MLP neurons of a small language model. Each row is named by its layer, matrix (down: output weights) and neuron, and shows model dimensions 112-367. Each number is 500 + 25 x the weight over its row's rms, rounded and kept within 0 to 999. Numbers have three digits each.
After each neuron's rows, "raises" lists the tokens whose logits its output raises most directly, leaving later layers aside.

L10.down414:496516501506508502504524488544488521479478557453503543439544482507514530492471536488470493512512512493524456502503456493474484489507519490491495483502533495482503508530480528492486539529479471511517509535477502468505511479511500496473484455506482561514504493499453466527511519522503470522538489486457549520474487466505476545486540507518502498482498524503470468497498535488511549491464496462495488470470455511547488517508571533515515508492497498506529505461481492511475485502567494495503485493512518453475504498501502513515538473505485441499513462526468505501477484543509494488496507486448491466443545529509477495504532496483466487493455466523516540496513505477520494493515569518520495494506508517511493493512535501498516503513513511509513544536504485492453537423518542
raises: " ", " tenth", " eighth", " twenty", " sixth"

L10.down1144:520485457508517524497523504439457484476492532501475466475513522476528489458513505468499514470506520468548510474448481498549537478544493515477509485503536514519529509480518496498457495490467457499527483473470512499499470493497493489512489516528508486496513492484538513499531510474525497542504459501526525514512447542513509466488496521516489520487509470495511519505504530494558517483518505516495525479490548485487491491489488459506475501533482491511513504518507518507485499427519512479516495487530503484530549498496524466545515534514550471494491527467527486520496469511498512531495474513451499497501474495516507515476493485510528503492486518537493471519473469500460529511463442485495502493461517559501536490442484526491543471480469481502524539489492481497487485492480450
raises: ":", ";", ".", ",", " way"

L10.down950:479549466462500520483493512472544513502519521503546508522524503492468461517478484544500476484539511527445517503549489485508451467500516466494526502479520533484520502556499523505505447512511478506500498500514479496471486516516543507498489525525481519547499505490497549471514537500481503504538520451452469484533512493461587479518513486476468484534501514491497512481500471476449541497548517520486509496453510501504547511492453533497509523487519493460514495499494500543494505519521494518509503522494489515512463517497521497518525494478469505480472520523516514458471533502519509515472494495548459471535514501493483545503461481555481522521465480480507481557461513485552473469466495502489523492501479506459509495496423475464529486473472489518488529479480499528491543502495467
raises: " singer", " musician", " artist", " actor", " journalist"

L10.down2116:506505514472513452509468498517506508492562525485491518502511505513512497519514497506503483488501496498493467513511496477470522495470519496510457487497483523478506516546489540536531479483530472515524475493467476530472497512456536508548475500484469507487465501501478523505535495518495516464521499469521485484492503494460466460495515501498490517487468520517434512520482520483485532452512501518486472434447500484516499503504479515501489505472519515539482520455530491510493487468525466475505513522485491477442460522454472516458497491562513501475556497466478532491474499494494501475484527486483486465522507523498523541532529478506556480539486540501508475506524563538542498469489517519501518465517490467485449508513474466494503462499445489503542519543499513481521474534480487
raises: " and", " their", " what", " the", " its"

L10.down1676:519503484532475512488503499520490486480519488531501522478532497489492516490511509487511488496539474482523555495491524496474507508495487483523487473528500494463484525504530487512504499478513465530538493475484487512499538490518525537540520508517518503555496523498469513542446468532487501505475497487467551542534475506517493489533466510483493483531473491494507464478487509505539481537502507512461507504513603494503506475518497509532491466487500493476527518575468514496542495548515497481491502519499502522499478512515498500524485455535518488518535468535529487494482510538477472462491475517484502525500472497550538483512515460502489481503508479471510502504505443464480484512552515535513530456466465520503491513534465456511517492533497511499538562456498514491501513480480518
raises: " was", " is", " between", " includes", " for"

L10.down802:461534497493528492505456474495519528512528535490507515499498537538507519507510495457503492522454531515488504500494491519537477487463496500526475515486526510485502534479511504535472468445518490553479478510469456499529527497508526506481494507524521464468461526486473444509537548540511516524502478483540506491465522497474520542504568487491483486480533510520512513496480428533429478521459503452517465509476483494475489446496450532492493526436500465510456510507517485509530502492486532479457489502514514495504501492522493511525526464503485534533488544503475493537520466460508490531489489503524477518514479523497510496451505526503528493494523533502526507500535556500549481471528517476479512493499503505505480504500476514557495463475493513513473496495498520505517474528503482
raises: " they", " there", " it", " he", " she"

L10.down1523:513505474500570469484482508479520471475516486481521530498511494436510489473481526518477473493479490511499501526504479464442489507506472459516514484503508460489483500529493509491491482497482498507536496543476488522506481452479535540494442511547462532511506534474504536530497494498494501507507495488448500459519474473487538529513527522521500522531532506484507454520482540519475520506513529501525494467480605516519463509505535501478479505461481498489481454497487493511513523472501509527501491498506528517491484489493535505505476500553543543499494537497457528498553446524535465510516479487514500478504486480460512520507507501507520490546468510499506544525540521482479467498529526468477497516435489508515492535530482511493525525483481481493498527522480485501474524508466558
raises: ",", ".,", " (", " by", "\n\n"

L10.down2512:537496503459524517469491500529524483445542450529495489471517491540496501472499509532488515545507493514506504504490523510513535517484488454499529490483552460527529504512486479508452528505511482494508467436516479511497482485529493516479498509476521568479480524500505556514503495508508498463532490503511510492507528480500542492483495466476530528506480484455475481580508532518533508502482530465530493478487520467472475494490509458511516509529480514466509467519499555532502491515519455498482488538536493489527490483491493479537471518485479503538527482505529513526530544512463476465485484473512487495471493487494507478472510502531485467513524476480492496434521491508493526508487554478522474517456486511477469491547519503475546510472546455442511468525488498500497488511489494
raises: " de", " del", " do", " y", " d"

L10.down2289:489499531513473457495513536473456496517500526502507517488476498471520493501505476521519497509569543490486548494508521463457530531472478484482502504505518479476506491488526495502518484503546512472464498494502492507520535470479486522513507504471482528535500489467501538480469512490506479519515501493484506519506511518491481507518502515481515501525517468486501505440524472533530525511473524500462526505509585510510481524513522488470484510463493503466538493532498520505528482519498506520494480523519531506487522479505524508494474475541513545527499508512508496501524466508520517465492494502524542511479489518509510482527514493507484468473487459559509494532544469484441506530446519497500488465486523503440486515528548486503460539486544486488510521484495540506476476476522507
raises: " was", " is", " has", " consists", " could"

L10.down2378:466504421501480461526522475548472503506508523533490473540491478549514528545497483501528542465523502485476547489514497462531513510504538489477488499441552514503464515537479511484498456468481474541476529504528489525529512501511507482522571477543535483485512479524505492485525493547521462501505487498503500504536498513525517489532555567494467490456510513530490544485513473494500501520478509481514469521455554447500487475489415498494569498511548486505475531539456496468490516511467473521510527506485499487488473500534467452493550482481489499480477481521447512504495484451490509535506491481513556530448481507497472464484504501471548515497472525489480537504501529488510524544494567528498494509489514510513502485478484493477465512503485489491501479470477470512529529554526473
raises: " he", " she", " we", " presented", " they"

L10.down1770:525502499478509480474512491482512532482489533532476496486538488512545473482494514471542494478473499523484517563526499500486494468514522471511520491535519518508477467500475485492495536479499475501520492495512541476459525477503508538498485481578504501482483498523472464492506508517495519535515492534509557490484491510471490513498474482489523518488498533463488496527491487518565465478478481464482540523511533530505454516524480505486525519488505542496498513484477514529517491502514489508485489527514474473510481449526466514502493516509509534453506502473484494492506480518485488512498451494496490508513472505478497466520509481495502521473487487502493495485502474522524491515518507489456517493431483457515518522509408522481559512493496479492482518508485551454512485491496512
raises: "–", " to", " (", "–S", ","

L10.down2419:512474513516487474463483512545534485512533497494533508505522489467501472479522529503524470500511442507525488498508510510486534497490484515539502461519485539501515481514498513477512529480529483514505503515478519500520496476538492507469502467505522492485487482493488489522519534526508508510453483513495533524501507548485494484481519513472476497471516491497506469506505533481574522499478522508508481471479583522502462470447533486506490458511505517515503506503505514494502487496480490505506493514578500476488542473528464519485528524526504477510490492550476505494520531453510468520481497466525465494446486487457519489497497500504503501492481494506501490489504438511499512519520484507485494533537486500521523520503491502497481512535517482521461482479509514530530501544488538
raises: " the", " their", " its", " a", " any"

L10.down2365:476475497441497477511498515516519544491500544511505519532491500517541550507507498473511499498527561544524521499472473480529491498454516478488510517462508494496472527492472471496535442475513526479488480540488476497510500485478502486478541480543494458469504496541501485505534507507515533533494472539543486489509520509510507518527542475519500489495526535503483508491525471525434511483489508460530449499519472471509488469492434522512526539494529514492485479533526531501506470518472530504521486483499507494482510523513506490517542449439525484509504486466496525521508486460502481531500461500491497502464545486495461456487490453503526523523491516445470485463490482481486511495468490472489494524491519518495481469464469516513500529497470504487523499443504475530502494529498480
raises: " they", " he", " she", " it", " which"

L10.down1199:444463461531476488492512512505481497475487479531465552509494475478529444486533540504527482500511485482515509519501513495512518515459482468521467529541468491499552460478522493514509526495496462532510454486496501494508513457507471535543480481491489489521516500444457509530500530522475505516484507562520492555506510501509486517512463500454537536482508516463467485459475525508525500508492523544475471511511402529496556520499513504477465498483463476541511484554472532495517482533479524502514505496507532505481513483484512524493527468525481506500502474526551497516503521510503455504496505497524523540505472509519503488515509485479502491532511454493518498514495464510456470514476480525472483491525473512498488466533512507455501510515490504490528552517497526509513539463486535
raises: " was", " began", " may", " is", " occurred"

L10.down2255:482469506464487508500504512528501473470526528525487517484558486502521493511545526484494476481489512506492491473500538501528516496492507505491489492485504457485522518484465488530518510479506452505544479469498497523510509513481486489508454504515504489506492535499509524507521474503538501518490495526501500531503489531484533517463514513499529492517522495530491521478517473487500458502474524503478512509499484490504487499488477506495487513490468484526508474503520535480558467511534481506504461534521501482491460449494503510483489544511513548507482504495541477518510505524487505499501481495517518529493487529523488519491515530503515478505509496475521469547577528499514494531472499484478527494482483508507491529513523520509495503486494462494530543505490491498553466483529466
raises: ",", ".", " the", ".\n\n", " in"

L10.down1294:539519534481474531530455481509497523529481495456483510498489497512504494510459504546504523451497489510527539484542528473502513499468478529484508505451517502499472454523470529518482500514505489483479507493501513483467505494492483509503517501515542464472519525514526520480590529494473517481491462479467493525525501494542532487492477507507474452525489503499537485503455466517542480456482523483509455482499453525468527494487548479539510499487496477527545516511533493466464502523491507500488566496503512477492493433542544519502475512542551466472462487504515467494512477514546501488520525491482485482463547500517483492517478492515484485488543497460533518586450515464486476531533523523474530494503516484514521507522458559514504492491494491491489482535523526521518505513500503
raises: "rd", "ury", "yd", "ies", "hn"

L10.down2931:504528480496530478518506492495527511474462544464489487496490513539549516513457499504510486559452521484475517501510486534507539487511484480533506509481517476504495540493519498512483505469502494548477472501505479524550526466501518534491509462530523514472451498478496452497532520540464508528518443458512504486522504492476544540505572532507477528505499478519481465493486456521468485477437518471499482500485462489506474484493495538502465483509532467484454532493522499550519522490495507512501448511555477486504491487494513463498496481516475536543533533485483481526512481409491481541454499510516500498482482537522511519500491489466501498510501525480489478513552533499538504497554497493491537486492480509497482514528479511502530507501528520533516489454524493504519451486508507
raises: ",", " they", " there", " he", " it"

L10.down559:537506568484507496519531477488519469524501488490500535523532538439490529488485470537488542506496505504564496469482484501486519491507504513553516505483470491505455526510479506529499504444493495464561487536515488461500491454504478487496500479517523506517513522591487493504487449461496512455521515492477521486520504493508500478481494482515457499517531482531536500474543514461481505468530466463488541505519464462512500488495505457499511502502534518510476503524518479506478498511493500509486490426488491503477490443476501525524511552467465482509488518486480523437447497515512472501509498513476509484515494508478494479531500493501481507513501519515480492501490486512540469537518488531479533447476524506502499525480475500501486489514486511488528490517492463470464509523471477
raises: " which", " who", " whom", " with", " to"

L10.down940:460528538495496498518453502521488455480517496495496509518527469514525546534540496516485503499495526479477491515496487483517502531501519548468489509491510491491487503473468515560522466517510496483515497500508510482505522543454468505492466539484535484477445501474504471478501488477523572536484504455519497513498509510535494494524520535508484511522478500544476465472467537518504480484480500545557469488464446499506493512509526508516490489495499482505451574503467472438512534464482543493479465544528520515451541478515511492459511504500533508521527472481501446531503446470499521466512509501495527461506531473501518499481492496487529422484510524432499483512454481447507499503504487446458508488493476540553496499500489477496526489429494504489521488483506505513548523484504466
raises: " they", " Parliament", " it", " them", " Notes"

L10.down282:508510496477491487504495519530521491513534510461498471470575485481534482467518525486450520500494450531517488484456512524467486491517512496499502517517515474501496503496455554532512501477474475507489507527469492504482507485497499507540496478540540534539565503526470507480499469515496488513470492473513434504481481476516509480478507528543507477456513517526501508446515509493501470519479461483516518509543463524511541449505526481465530486527499493526497501560512483511500507539502503519509496474480503492493483493519483490493499480474502499527520506473499485500466514505490463468482505437488493472525495492517496473504529476522507486496516521513502470518472482489484502506503504521508487476494521502518474489516494478576511486535476537487559490490504521492479505470522486
raises: " of", " who", "ary", " which", " above"

L10.down1429:485544468485511479534524530516472518501465546457495476500476534484551504477444524495534538494507522503499518511506467509509499472543468510542538517475498509508514516451468480493503531515509498536528513481504491489494501479533533488513492475460533533500461475486503461511505526480505487501500503503516524502490497552500530531528479477522467514513499454507487493488490544485440524510499521530506502515511515530493454496491489506501449526487484506498477548520471490517469510498515443521509454498464498543495525483482547484513503535513535530493511525508476511488456496444511483544456524531502501479478511507491522512493488475479485486514522490488503492517521493524510467487568495504534554515484501460576520499524513519486507518495517534465498495519569531498539532555493488
raises: ",", "'", " and", ".,", " it"

L10.down342:500513509474477494490477483518499505472489543478508498506517534505524498486467499506498494472460523517511487465521513484480509504433525502506489475504485510461496521492524508504516491473554487537557481483500482520521498497494508478465544499491519513476495516481478487484493570552488502524503500513474574541460516504472469512461527477484506492439545504500463491494506456544510505466503483462482503458491521505502485466465501523484488483486490515520489498481483497471484503480529460487514488491548488513498524463520480496518547492515471503516509508468501496488513468504469536520503471501485512511490498492479511513487491527468505503538483497498509481483543520460507561508502516464481495492509533495483492495511497511521460495501484481497506467513527532504521481474526470
raises: " its", " their", " the", " another", " an"